config = dict(
    d_model=192,
    head_dim=64,
    norm='rmsnorm',
    qk_norm=False,
    attn_scale=0.125,
    tie_embeddings=True,
    parallel_block=False,
    init_std_qkv=0.0404,
    init_std_up=0.0404,
    init_std_down=0.00825,
    weight_decay=0.16,
    schedule='wsd',
    decay_shape='linear',
    doc_mask=True,
    steps=8149,
)
MLP neurons of a small language model. Each row is named by its layer, matrix (gate and up: input weights; down: output weights) and neuron, and shows model dimensions 0-191. Each number is 500 + 50 x the weight over its row's rms, rounded and kept within 0 to 999. Numbers have three digits each. A neuron's up and down rows have the sign that makes its largest values positive.
Before each neuron's rows, "fires in" lists the words (lower case) most often at its 100 highest values on Wikipedia text that the model never trained on. A number after a token or word is its count.

fires in: "while" 26, "when" 12, "although" 9, "from" 7, "despite" 7
L5.gate273:450458467500560515527540571533516562525544495474512471608413603541520422484432428523574526475384442512507532538554488524517509521494458551572522515545509440448485533471484498538410537633482424562373506450488426479526451486466522472500421434435507536494469445498431538506476513611444500483514498463493489439501497630545462431477561476459454533473514530444462414455409503503548529433492468533643527489454395480527469587451512471460564573534450441491490504572442557640516512422534466560405553540507560426443547512557525514535483467484577507479517412526493457540461502508539536491
L5.up273:433571513429431400485491513418578401486510531494489537484406573546548452491470522572527514461437420443521590421481515554530507426505503526568534469424549560598542510512533444552513570504473475490443454514560552497458573437511567540491491445461409484548576486530553527485577503461537508519531411539574517411522461467422588497524520627479550502465551520549402540485503464462461439561458493496565474419510432590469433481449487598404527587464516596521594475539502500469596537478464528435438486549546457524471536487485579440512532455430532509527512462489551546456419477560497539476
L5.down273:533599460490509505472480570476543483466565446516547473504477486580564523438447567452529409455535522479504518450472517567557584424447596493457464467465432531493470482502558464527503551548530515546446482468563501528546654508419514462516459502468507522521532571446427546506557464398465501583422514481492547475498513553451572491493497479577451451490465456484479559513549508489535536500497390556491435461510546503536469551494432507396515546430551460476511394438435504539519514453489531510499632531518482381489538442406473597419488477545342509515485389472475511485464483504663476486

fires in: "an" 66, "anthropology" 4
L5.gate105:573584429558576535467475447484557451485457538515525494531593446478478563575408498497486535462516516522589467544598570464540569530468580386563557499541565456557496507594473360481524479518516421476489519517545484503530473533484466507463398590457543478476526540489551510525547504524488440432481471548561457546473448560530414517434478534579540362512418545551505592571481459598426468471565487575505576494423577458481417503450485495605437496450504502523593505511445543545424568526466512507496478521485536487437473476491497503539467412459548508403476475474596483427523485511490546531
L5.up105:527470507549457502522559446465494407428546414451549519518578378473507450573493549476591553457542457507520450496477464561433453392562467435478527541516566469514568529535454435445520584444510438471523459490550536475425633481457505577499513538543528547477462569396549442584489415505537493472535517524508430615476519532564482484494508441518582367496530508478401542503518520572512439517517539549419561494493586487531493589441491479538456617464448500525519570461529496437462541555485490448434443455451478424444442401501502431534509547467491507471563549515571531536492548552526522578
L5.down105:428459512565511487516529499504471511435488476487441460434528430450498427488461539455455517472497493500498533527540454474415527465497581534447551424525488440363488629489496485493460530506548518485661508481565512442441686449378470583499495485568462465559454494462483473455428461537467456519525481518459443641456541466499470504530478473412510516479503563455473596495491535393513468537504507527479510529489470537504528505531529615449473625500490502440568523505510522504515550558458425435462516560464450494501481432456501547483467520536525466481537479569562511510513525570672613526

fires in: "to" 44, "into" 12, "of" 10
L3.gate254:544548482550533589517526613502454546480486447572466448513516551406508504534543424574521525426440518472568569578452589418513504507471504511518474435508586478580500439498512501410555486448558475565404629508469483636409485563487446533568417494447457488470584453434535481540581517500500553486505552614539547489539463600598390526477480472479479504517534525509547549415464429514422436536513463560568535532457507514509435536511397422375490539518489528493530428536422446516496465562552554508528493485520486450541516481582481537480551523457496450478522542458535551506491520489442553522
L3.up254:488511617525461618468492502492481430532440550592543422491455575486496569532563564526560495542508393465502506560457456465545485485531470507504416408551446495463585478454559612498435460514425558519511516465489598505426458567522461569446516524498452504541483552485593501461488561520535528489509496538520492486566510523570574474515539415433575566452480462515598589583452560426495563477520478515493425526513462539581521551520493534468421511514450589555506543439467526503568477436491567503426434572577510439537591460507453544577521542473444565570549550492510510456593507475404416531
L3.down254:458523541554545510501582486456548477464579497551521397489560564487548578505613464560498591537550495541467496500541440607655505420517425488514487495450477523475530467535546507463587502532506435583481436510527426545528473468473493497522562489508527404546523552487579434501562575536483522464496421565440498496421582510496553461464531403491479502407579491488561459491398531529421576585446541517454417457446538489523620599507477474605518498530511600540574433531486600499478507476444447502433565461520497492499526444547541483526458449469521480554457498549560487521431492485429463556

fires in: "an" 55, "preceded" 6, "another" 5
L8.gate149:589438509484529514555458606415531497566497411459439537515597449505510454486510516471491544515557523493518456517504448512496537538470471577512538508412463417530531550517406424518522425501496491526550446539462515562478439462494399491471524479439485564582519419467522590591409463592520452600434502453512456495520490552512491522528559450555523465552491604563560483537508573531500413495557425535487616436441500466451459516456477517541506512433521589557538486526372425625541548489460461532394549494602524396540396526515426509455473550511508480473552536451528497446537476511470503473
L8.up149:469500502574523518508452504467471495478490469581578491514559532437590569508527537483449486551438522448505460484606522534551607477571519566555577485487514393457535575462521436551457463608523536414499534511582599482542492534465506481530490437568519548471457435497505534498542523517452587461518499558542376565569561511521563523472537451458509519515563450486454540514506408527506490582424582473472580544438554517369489504540508541464455562429385542437532551492502495544484433474456460415507516570550502528514571484424480506533409551660513442442574506526460485484547534471527573484
L8.down149:483476544572510532502448454426472545578497454569541431577436524425524500503514521436519428504528488488543473488554475369434463498505451404519573443601514472473546558434441484451486625511591483543445511465496491476466434469452485563542417492587514428528462498482469374543493486466551453521545467561528463489507564482605520423481520455483556512511479523478478526489424457394422480547544503459503498548482506452573454548484447566463443507510514544524563610479394499523508473545454399460486491491495424497537454466461435445458436493519470442493490421526560464427527477631401619552

fires in: "s" 47, "his" 16, "from" 10, "jr" 10
L3.gate10:565551502498584455513456505495472424502468439501490506499534564535535412517450471542551480503401504429418441582562562604535484487512530523486476549510502520466410505505499490473441534557546491437449499582557545486451528509517449577456509455522544435530570378476487573420518595553507531472503455472515548481509591445418553470467470463569520561503592588522562527488518441427477435609468453557605553484523440447547517441507434501541530538469437526580405452516498552460548478482510468526554456457530480558419481586514394481511548480449456620451384394544453510515445522473518458549
L3.up10:600591465564503526493541480501493463544510565447518587535457458568431533422466471528535539558544507538528471501471539471528401487579559414472466603496539517504415460547505551525483492525570572555595449612529464477529490526509487458472529457483478531409471483559479501475517541465493508492552569455503546563551578513521545493450517444513427641386559522559570516584555448543481581450488496454527560596482534447527532565542468467469621521498444458419365421447521558492555516512549499520563479481511425530540426522409464566425482500503450410494523495472554433517436534549565496504
L3.down10:594508431518540415506506526491492408466472521497509532468389484513522470549533549512544552471471467526540404498513516518559535598456500410447540505510485509448444576440518580474523420460565500469483508578575512441387552522485488541486514499575599395524493411541508485468496565594622535509513495486595480540504487443550506521487496500541459479498605532574587389540507597563564515481530451546524426444462440435541557424494484463507519417578378463557545382548531532508439460529464495531536509550503492460486448533518485482535455437443532526596439418552563496529481512569537533453

fires in: "more" 32, "other" 24, "of" 21, "few" 6, "those" 6
L3.gate114:408617557540556511447511564534482515501549534479529566523475574477520453496509571511535563430533529419488507503533524508538532529523488438498515382433525432512513577492458518488464533518525509489423412567531391507504499482391505468466515378506471482614502489556483485523556458444461544497449529533404490493436504535573494539506558602526613476555419640452445509460560462567395490465547524542494464391502485462498499511446444535428530521542450465497502500554502450506506464480439502523495528556534512441495457598490477454409467512421421527446497474478620555446492463526483652560
L3.up114:489452498509486493530514498419529502605541565410529599553568526493401447355441472466567525493496521512486439429473620522454506464482504509497526535532583539511487449471505414497507600529536560505495453470494531509477505523442459518506447555516506507465589454472498466546463479506503496463450535559457535556419491547515439485462485538573591412488470545543481566516433410470344514455536514526549491438466494408479419499456490477427531560518533545505546576584541504475408512415526487516444499525475537581504456458542523373531541589468538487479534338452481429474465468508506623483
L3.down114:554462596574496467420419510530519518497599520438490523512471483512527481497482431471519542533428509518575552545535448593455519543469464555384565457501498486499498462483447435481443482495549510497513491532571458502545706517516483589540538461561486528431470478513505496539497544415538416526492434502421458464439458534485517530475545511488424548463463426505445411536456512500552494396465431473425545509482484491469495558443556559482533452424414463419467508397502501507508490598501517534507452534542470492501440522552385474380514518483493522524533492463524489474533434511666643452

fires in: "of" 64, "to" 16, "about" 12
L4.gate341:493513474512595566473422519486459646542482463571606454488476476436546507445547451575537478509408527440479448616424492537507535372545489508515507519522537493477510501450568542496553515548477479569440558547516484528479456523427462513450424548444583464563438416549464425487602501568457485428418470489420514466402505491585484517405548509550534486599501533542564500475471419503582410549462484566486477473526449501491515460531438389526530600481545471444449483533511431483602471504543559552512481495466488571591530567517481555609565489506495529470487428479511534542463496534546521511
L4.up341:441526508473474456489495479586461499509511532455497512626470510489441448463485574499496615464584487485502431492506514475530435512362438597439478463544429390556523565581463578583450607502530523470489454444410503488437533493476434481392520477575486428452562476507464565470453420480422499537499506498479430463544506492455544556498483459474477475425412396490468492478459498510593457583531521516544500506483528514541523476442490460415419554561508456556450601519510523499506437603529556528455515523558461492462563532412560410546445528548449548525572544529526573457561564486466417542
L4.down341:517459572510592538443514496436517469593499555612474550417569486426522524440495475612529422546497496493514547487402495414672538466550498480500487437516508482464506457464501555507570475540529427557435558528522403508550333533519508447516430513403536433499560477429538462532628503481432450407512470608517531426512497439456479545473496542527528563514528541513473476537520504526503553553471536544489431439430476477474575507515489405515546527496554546526449473514496622522559549466524483408496569401498501459524521532517548580449504499505462454493511553402477518535484444489518536502

fires in: "of" 77, "several" 7, "many" 6, "few" 4
L3.gate81:437573534538437467471404569415574474556538490551517525426455489502411456500451460494491532514355533483452479573425408507506546541484479474495416492476575416555513487528592423532464535590479547473423494488426481485508511476459387464481459564622518514476518492528414551496523508468516476467395497591509538419517598552530465453494580565520517470546473536498479596460432499548470511501476533581440489403517519564466380528471442545492491557542476509501482528642537511466509495505525471506565527473511496356504496523474547519533530554469580521472564510440509426516527407552427503498
L3.up81:454510469510488427553513506446484454543530438538573597561405495535537392451454512488522544504438534572486407530465470556509567557451499463553466527541613432477517507560486407563480558551476561462392512381425460473538464574404422402484533508547521464582560513524477553444521577538491531417457531528498516471552512537547488458486465551497583477509438550482484511510453504543467576471444560531542451415488459495517506445416470521460509528559456536562479528465520538534493476474600509477567510549475465399469560527559481590581434507485568584535568500413459449616474451513437576480
L3.down81:529475527481502521459480454419490481481594512505576487500448547556452418480451452497528461481465492447498515460523359552485513465510472595492477526452469487449463512439486389503471508505561477510487535450580521442584754492523433589513436491554478511442492537560472522488483603423476410525473517483459488429448510545468517519491519596524450440513550555518386445520481471506414450460556556502461517425498484497492420511445550459537515530494492410440510459539525431562530483554467509551541430530503498484448499494505441496454567539513476509418602562449541451528517492550634600539

fires in: "an" 77
L5.gate175:513513427559491508427458469437549465560475416475515591568532444490507591390401535478500490512531523437589480516513512506554558521490517609551476422465532419489439516451519479540543370444391509545491463559481493523496474487482405522510457487553524482593443515455415494503460535470527409468491467492470466510493481581502489557445572518573608429525440587595455532469600502574568485570514514531506478512471555432468535554571402519513549537506563496502503561550532640514425475431512508526457470493508484516578460553486458398507458496515503452473542451556572501552556436491456594443
L5.up175:561585529572512456524490423472518510547547489506494455489648595472440549434448413442567451533459492478537494537468406513524556425409496447535391553450434461626538480480489463525503429535469503479555516629556462491544464477465480469369494515498519450453473556479488466566514510449648543497549453508467443544556546413547509596492631358512590489542474422511533474556529519492512463576471554614472515555461518525481485437505537472525447535503466628451477557434527521478479490440517498459471495501488478575487520465519474465512560509488550520433520502530510485482513535541458520465
L5.down175:462490563546530482590387499560439521444412482496518517489575521433510509383471443438503442470539515506583465526526407545446526437539523489466479443535450505508620473485477495473493526492382499488439477571454499484471593512535515573533492492426585474451485511506539537441436411494648486593514390445443435521552560460559490581486488460449565482467537546498483448536549546460434466619465506558505514476483472496384514557473573497541528522405506622486469515544519549440451515451513497442497478433535519448458369502410498542471461422421524462546467458446517487499509501525450516467

fires in: "s" 78, "its" 14, "his" 5
L3.gate419:519572513596610587524488539449489528540553491471596519422431482528539604535497512482535552477501562511384475455553506502568535464558519507400552528490471466483485557618539534422504457530539474519489494543454559457516499496522461527487503507508575515519453533481472500535499484582465487509468480496501488484466501655549483515447512559540538534463453564573538448582532404550543522541460444587541542486493483407568406512555425484457575537554494480501546551612558581424499523553440498532519429412559533570482497576519469530499459609378548536406403560497453505460545545440515493462
L3.up419:456514515593440526384519455477420600565436465554442531514481554534592535451506513479463538491479585453400458516527551497562492475554536496489538529485515464438527451509481457524575512521441469458447530527534493520494479505518517489518578485450459438547538505539507465516544489515498449505470471523466566498440526544395454550423529457473492567549463515506504466403597533483497452395517443520533460436415487395511513507538463447481452530520456555472388515476396570461589377442360543435572467443468614537515528466467428429601511466427544566592472496418534476556502525500497582543
L3.down419:528418502506494440529398505500455443497546500475446450491539496456559487496547466483428492464484472546536540536520589505448470422393591492495531459526470463552400505531488535526499461417531407579464434488522491544434682524525489476532530525491539516482446473519583477521470493536604449635465404446478545529430544506468529513524510545477430521502499481507593413497545572524569543498516597492474514465480612451499522487482566537514495524532437541512440498611556469490513524467502452477552385479496519528471548489426520493515547509478521432486493495511509526480511532550740585534